python train.py --qk_norm=true --attn_scale=0.125 --bias="none" --init="uniform" --init_std_up=0.0377 --init_std_down=0.00351 --lr=0.00216 --grad_clip=1.0 --seq_len=1024
MLP neurons of a small language model. Each row is named by its layer, matrix (gate and up: input weights) and neuron, and shows model dimensions 64-159. Each number is 500 + 50 x the weight over its row's rms, rounded and kept within 0 to 999. Numbers have three digits each. A neuron's up and down rows have the sign that makes its largest values positive.
Before each neuron's rows, "fires on" lists the tokens most often at its 100 highest values on Wikipedia text that the model never trained on.

fires on: "\n\n", " that", "on", " to", " at"
L10.gate378:498489490434538470500555472502430481455470413620571504520446405400546546482455456551514555407537478437491469500501518541559480454534570556515494446439468518512474525510512438499425451483460591515483369583546394551526481453547508385528409448537577483537419530556528525576501411546475408487
L10.up378:460559473501555451441484522628512518512427537499506438516482522506572483546592552553472596569494582591475475519464446507536542468471546526466465404534458524441537526532572489480470555377604536457467448463466514379578553483560455444551546571448528479480512512518429537550591544510465484537

fires on: "'", " by", " as"
L7.gate382:555528442473653534459409547501523591481533502475496488431436529474537445472530444547383537566398514481510454461476539462535555521481529522413480424365473518553566519453572507515513491607527477532580426436434539512554576496433454456531511504481457535522482510534548430482534447559548525499
L7.up382:557469406480459446554560389504498538456523485611546506492522513443484476513430474483477442545424467373551468497480490500521518546541478504485475653623558535456486502571543538477573519413474417512428455535439517609505559494541485594515462416482445519490524496569513391474423405541500619455

fires on: " to", " |", "der"
L8.gate604:438594527540481533490485439452504432518495460584480441509535435432509428472515486536489513478481582402548521503554507487518538521505498475473495486505485485482574519467474438518504463494578572566538592539554507526565496532494471515461544448483565331472434498699489520493534552500474516531
L8.up604:456503471515517402500465393526489491463463572537476475532537431424478452496497364610486528553426544451529424425454365552431526554399525453553500510444501486530499486500519504450513428514499494413492524540500478530510590542535510433483496529586570475522448492438394488578482541560396478519

fires on: " w", " rec", "w", " Dec", " dec"
L7.gate185:476526532512510500522479567570534548465502476422634527461510552507466541587462551532505513417413460557473570466556544435551506459585522485478483610495579457603422451388510523531478406476524444461500510512465432606465456570495562507447447562538501536457481383427578516540513405526559487567
L7.up185:523578529523516519461444547483514388482458529518533495505485569501568536526602443586427455466363562545488519510456490485571447423561526440523470544409509419543433412486495472479470510495515507498530571519480458485529476497536554558427489564588433475469547468465541476529443391532494451583

fires on: "r", "l", "ente", "d", "ers", "f"
L8.gate163:467525561507505507542514565526428587498526526550528467505579492477501517508560551514493473496505494450510449487471521483563460464442556516427510453459485522607464492455499421523546539466443502539562454391430537586508523493571490469467531426520528486343483518537479492536466520471534528458
L8.up163:488487476589498467468531597553533515453492474536662484503502580479552529485524508513383531500531552567488477517404446492537438542473573428541455420493501463582556471481504487489504488600548461469540530468542601555523501456503454464479424553483533495484550422529541434588409593453444559556

fires on: " on", " of", ",", " March", " in"
L13.gate446:479543593466459527519487525454480436565466453520571495480449419539511495477598494576454424523451481466428507552438500537425442468502575545433475406570410462483493571497527483505507519546563571596437508607593546530500522597515412552544520523480463557452537493398503512510503410473529434508
L13.up446:426497399591428465505478549456569450484422464508470545547473495435577496437432548446534512575421521562489514449476546422434456463455539562576411523522542465431488520487521490458496491558494536566528565611485604477566505455432499421454547515501530464520411497430517494463452531416537465439

fires on: "s", "ly", "'", " stra"
L4.gate307:442494509481511434484439544509557542447538464545476609503513480511585481472579478526547499551387462493538470528467452482476461508496522457400422472443433500485477449503537524522498554415549419567510488413485473522415519474504488492481600502539505479463489499456518517451631473551643530474
L4.up307:525532467528506390545542503486502479423438458554558546492533564463463472505586508542394475518401489457510498452462526495404581529516486520471488542459474440521447489469484518416523558535495494478426502544526433497459511488403349503496481480505514469472551446515567530468427541489530513469

fires on: " at", "T", " CD", " of", " At"
L14.gate574:528546455490440533481506405517472519566457536528471501434510421501503562541509477461457524531458477559561468457416521535492544574561423523500441648574503510466545515498360457435461575490568544519527555529482499476451518594547529577458584545459614455547452463579444446496484611583467361501
L14.up574:444430517518398455492525527454434539456356457507458523503564531454500409518410448423543495476391539579460489488413550535533510598514488477504471478453551460561439588495491523427528536579558477470528434527536435492472546515553622482544578617445547558490529543546458525481495550430562482556

fires on: " (", " in", " the", ".", ",", "-"
L16.gate89:490422427441513541515557466486563486520541501448530546372521440457475553469635473531458502493406516509578516582491545494540451583471561475507439456510474542465539495466529540442565468604460496532498534604516551517462542450561514496525507420563490520551484538513523574441480447451586594571
L16.up89:500421532535492487468553516483488484522454535424457505444439354427465529569515489556409441579427397485508502451464471412419454484378564501526478548561470510435487460450537581427542568501469495471483525502495437588472566527509462411475612559584539517404519535398425447446468455383504468548

fires on: " the", " he", " to", " that", " it"
L14.gate203:513491462423536472488498472532519491483413497473560524576523456371539519541456466542463531561447532424469521536459527411497436502508560507515497492463547517500460565522489505478524512444410633459513439536593490536566495533490562491566554598493568420469471536449490494444490348458538537515
L14.up203:428472397505494535549449495492572505441417413402538441466526456470571499589451485427536521577476488476523496503477518513477488509485474455492512537478444619408514510384539524445477532492503540523501446495549581515497562538512495491497498524586531554623395503490430482540503526541450517497

fires on: ",", " of", " for", " The"
L12.gate695:467531467497487438403479504380507509462509513513487516498506573447490501502473510577544577459489505539441473533533521442457483544454481410455486543577504526507538480446490451550362570488458485471495582471415425492513558491554513471456479531485490554482513443454525493520559575438528421487
L12.up695:446591466459432447436397442448616600474481521568550603470513561500552573428462436589507550488480544480393519521611491527443466550384499501490504568555494510445538480446489447505467493564432500438478528535474523545458483466432460470510468546537520538494530490474617423464506514536546514505

fires on: ".", "-", "D", "L", "ed", "R"
L17.gate135:545499458497520515519414531453486472542539505542507542502568665485514456510387448434524482492479570418510516467521560491499583604513443519542483465477520552448462495464403470622481400429467511453536519573505402542447392466565499548544541500492490461487454519541479492577441513450448470511
L17.up135:541472564564462515487354463530526438558414529567494500547495546425503502496537509500494385621539545490619571519473451538544494577501480450543447552508425460493447569488433555555438547516448550546485495535595555470478542500556523444575519447500526527479487492567614401505454490556453475508

fires on: " (", "{", "–", " Sch", "-"
L16.gate252:453524541444468524561537576541498510451483468481517550515499536510479530535470474528514503607464585488548489523532481519540496505398514388571592484464505531538479433422382558506466548583545503483521523467437585528486546499517554574540495606504508590420475457456554511580430492496526468514
L16.up252:503516523529597457599422479419514480514504415558516453527517584489483486512449486478482582551486581453559490414523465552533422464522436496531463452481516472499479473526517378507642437600448442513530551425573553484449480479467528486524420508380449493472466418416530565502516434501541535474

fires on: " |", "s", " the", " to", " a"
L10.gate264:520595462546432429579477615383549549419511512503496553478594596464501455500479595494557542437546427481495500432599415459501527510505531457520444534523466500497503507467485459498562516610528481442514463466487487505524379470534436476533478583533536530611566524479550414439457546528365437572
L10.up264:438482534545542460532580512491480558591520564485518504448505397533603514423556456509527528540438525431496427424451502505463416492483597442459440559463460463519446521448529414460564387516463491453545493433474499505508478491486468427562537408530483451486457597553547494519530427422454494483

fires on: "-", " rec", "1", "net", ":"
L14.gate384:553351479485458423530491494516534464484543545511433432535507496511547511509508589440452488515564521527529574461507458472499520542439535537476481527496482567544489529458419512372481556529593432450502489464544416569499622402442550514459506465548542538490486466537548568498509424491447466490
L14.up384:490432451481379395535543469430529451583588522535407478483472515534451552479506517534462483587514477434477530483434396497429466485556449406495419493444485525468452531457559484491490454485486559521503484504514416478490500497551432546438442436487517551493486498515496480573496426427367516534

fires on: "-", "il"
L15.gate460:442496504481528450513510461435476482505427494450420468632447571378477504480480421424517519535556544431485461558447501554502504522514493489505504506489581508558533450483403543536520563481451502411509429542477467522494544451395568518526507584513590492429497511450534508515497498479523327569
L15.up460:486443584476498508542478501454475445519428478542565394527470592453434484466525569538519554569444526507506479529514480462522519490525508452565459428505456465541429495421459551481455460534472412518461530530570545539459598510567518469558467454474499503570487454560467536443534505491501589576

fires on: "l", "ar", "ly", "r", ",", " Dun"
L8.gate278:469517612634516538473569618567448475536538579463469469573539546461573465476520552535547543484493521400483538438555365550580515506400536509464503480444436427580532500512498491524552521536544543565484562433471580504496466555494423468420490478376539461453453514455517521462563538412454518461
L8.up278:456501528585469545445447492512478520504508497479544535461473519434568524471496515488510574531540564593619517446553433479608504492498528489521479581514497469538548556466530478447459498454484495421374469456529466449477447483453547563518592519546469438435404510547521573562504584531554523547

fires on: " of", " at", " for", "=", " with", " joined"
L14.gate431:487574408508483487562533486544564527592542536433470513589598444543617550500579452480542540513505543546514491528466519448565451485515501512588432510511481556470539488532517567465488493535611489524527465483527577462516456447572447484458533553491547537475390485539512494583475429532487472384
L14.up431:530461617497468439570477504553446551545511517503490532518535426510537546602500402383579521498439587504565498544449476470582513437564475526568434569444517500526539519507434576505500400477567427440501505472514467487555476547495531501534489463389569525470461507537482556540597543498488548462

fires on: ",", " to", " by", " of", " from"
L16.gate566:455470516435439432525581463483515467402435419552560500496564511400551509525447548507453466519496574507480518582553648439406521506427502459509496487494435608549503503520459498529542498511531560466565551530530514620484486446523509533503556564511475587573437576516509534555485535487454438439
L16.up566:483564408457447443425432455490476524418464486526481565595560574451474471501548481501512588465508607495561457496478545606398465455490441537491495495474498564558582433478473481416451494560492438468435436472444496443508512525415442514512500474507522565510542422519519450488590500476510454391

fires on: ".", " of", " opp", "il", " Pil"
L7.gate179:478494538455453561473454495531401549496513539478536498477563520467437491525523524518617558544413542519521489553535390576500430514482517422465477470497447502480447492534471551402490517483508557428471523634501417470568378473493472547488628504447397409534464478515509505452474399523497530426
L7.up179:483460602519553557488448555571423479556487499462568622483472548499544482536487569456510546512465494441514502473579481509383509485432499474520477495467472512480411512582439546452461457535477438473528425529383510573408462563450529465471515495508435535498455427402507485509511493514421520447

fires on: " during", " in", " at", " for", ":", " include"
L12.gate281:454536505470489449504493542560497560490451465561469464552635466529452537498546501425477414483586468438501470521447474465518427430560503537529445360496492524474511481430523503454518489415467462470525507501491516518513526483525389466514537455479506559538386523580480472546418519629504530523
L12.up281:528512501453540462484483467529475485562572558488400559510531448517545550458492479536548530518513472574456500576512489439458457499582515472478372463454487490564494508532500559443480505547546504502536483514541509453472506480561423416462562444430481449574463508490526516557515449477519540437

fires on: "born", "lic", "y", " played", "do", " Loss"
L6.gate208:496487481522492530486514448557528517493471500510624416507450504473558453517534455473533488495386525494465411458502532498475602477480503511470458462512542515505470522423519457456430399611485623614637557429570479499518483474490490535549473523472530446559500486407569507556553572501482481439
L6.up208:472501553482493538542563547574552415583513551433531429535398443500517493493531517503488556475582500459519463592488466412544505447558501542517500483505504487444477513505514534533393448519398533535448441429502490542449580581394482484532504620486531485446535569494607521542507456482469431515

fires on: ",", " and", "si", "c", " of"
L11.gate17:489480420433563459436546480509539551489490525639500442466545528455495570523486498517547603490521489510515517511517527525470470530485487559602430467480408465531549464506574452510481591552459496467506494508500503505442450505442497463564540538551508531416520470479485552465554543549413397522
L11.up17:432580548452454481466427444476514495384538564476547514532519442491437635609486583509471567492538606455455461571433542522470443472490506486554523556513560494480513420540518530505575449557505472509528473484491486504530462564513559439424494488517483540496484510513562422520614508559614426532

fires on: " to", " of", " in", " |", " finished", " for"
L16.gate554:491449487560473377511380471461550486509498473542617472544486476459515498561464576517591435421541500509490465487550501466500468481504569499472477491377569563580466567509455490528533540553517523437541554546518565519517465577551565532544499514539587509602491521564499497500389503503478463490
L16.up554:491496549451513493542511450447488470548457499421575463512657564527523570483539478532499573438489523481460521470454401428471506534382514532520564438458529458524486475545452530466533481563475491430489513410466566549463518502509513448458536560564513511509411475489481487482480512479369484473

fires on: "nd", " Pat", " At", " Rod", " Di"
L5.gate119:538442527461586447423448577498505448456416566387540473578567505555574508499457567450549473494495522472444455406396469431521460529510531530467493507486440350470508486526567561434501475530484550561525460553547490519514480427548491483532561457443395497470493473478575527569418628422418495611
L5.up119:429449473460523412461451528607471436449409548442533509522546452465479536510483531471465499505588491451617481460398488423486521478509415480465468558557412481460510483567455641464479523565526513598514463489597520483490519481605542486466455496590494542515500488417530487484434596397529487564

fires on: " w", "w", " te", " k"
L7.gate538:420478564567552535490427513522478502463486379538552448491476484502549468591551454530394513417456481522512594505505513449544415526590455564491548539532452508487458400522516510547587420538520523601531530441529436526575552467497587539537470520461501504439535500511529568485512436515529392510
L7.up538:453506571490537590489485595515499494545443519448506526440361480484570443457573475504524591517417508487462574512504473535496455488539464402594530493548501574412472537478466480514554451644470499516479566536438516539530468481582473516604571598577589559394560369497489416503484446506469503454

fires on: "-", ")", "yl", "1", "("
L18.gate588:447489532490573518558485463479497479469610546536508393484473480566512474436519484456482493397475570478553546407412505455499478537457557552446531571481455482523463514464509548450517462504460538419504489499443450426507519559554580527517516338486474598520539499531478488549593529527508472427
L18.up588:445491386517398418510488578495597513545561595519447456536536477519484494468508454505503544543486569462555516554502439578551482463574512478505528513508616483540579428566527514518509539534561627492479474578569512559471522490510494537564501495563462519484498413419465506480393469434486531511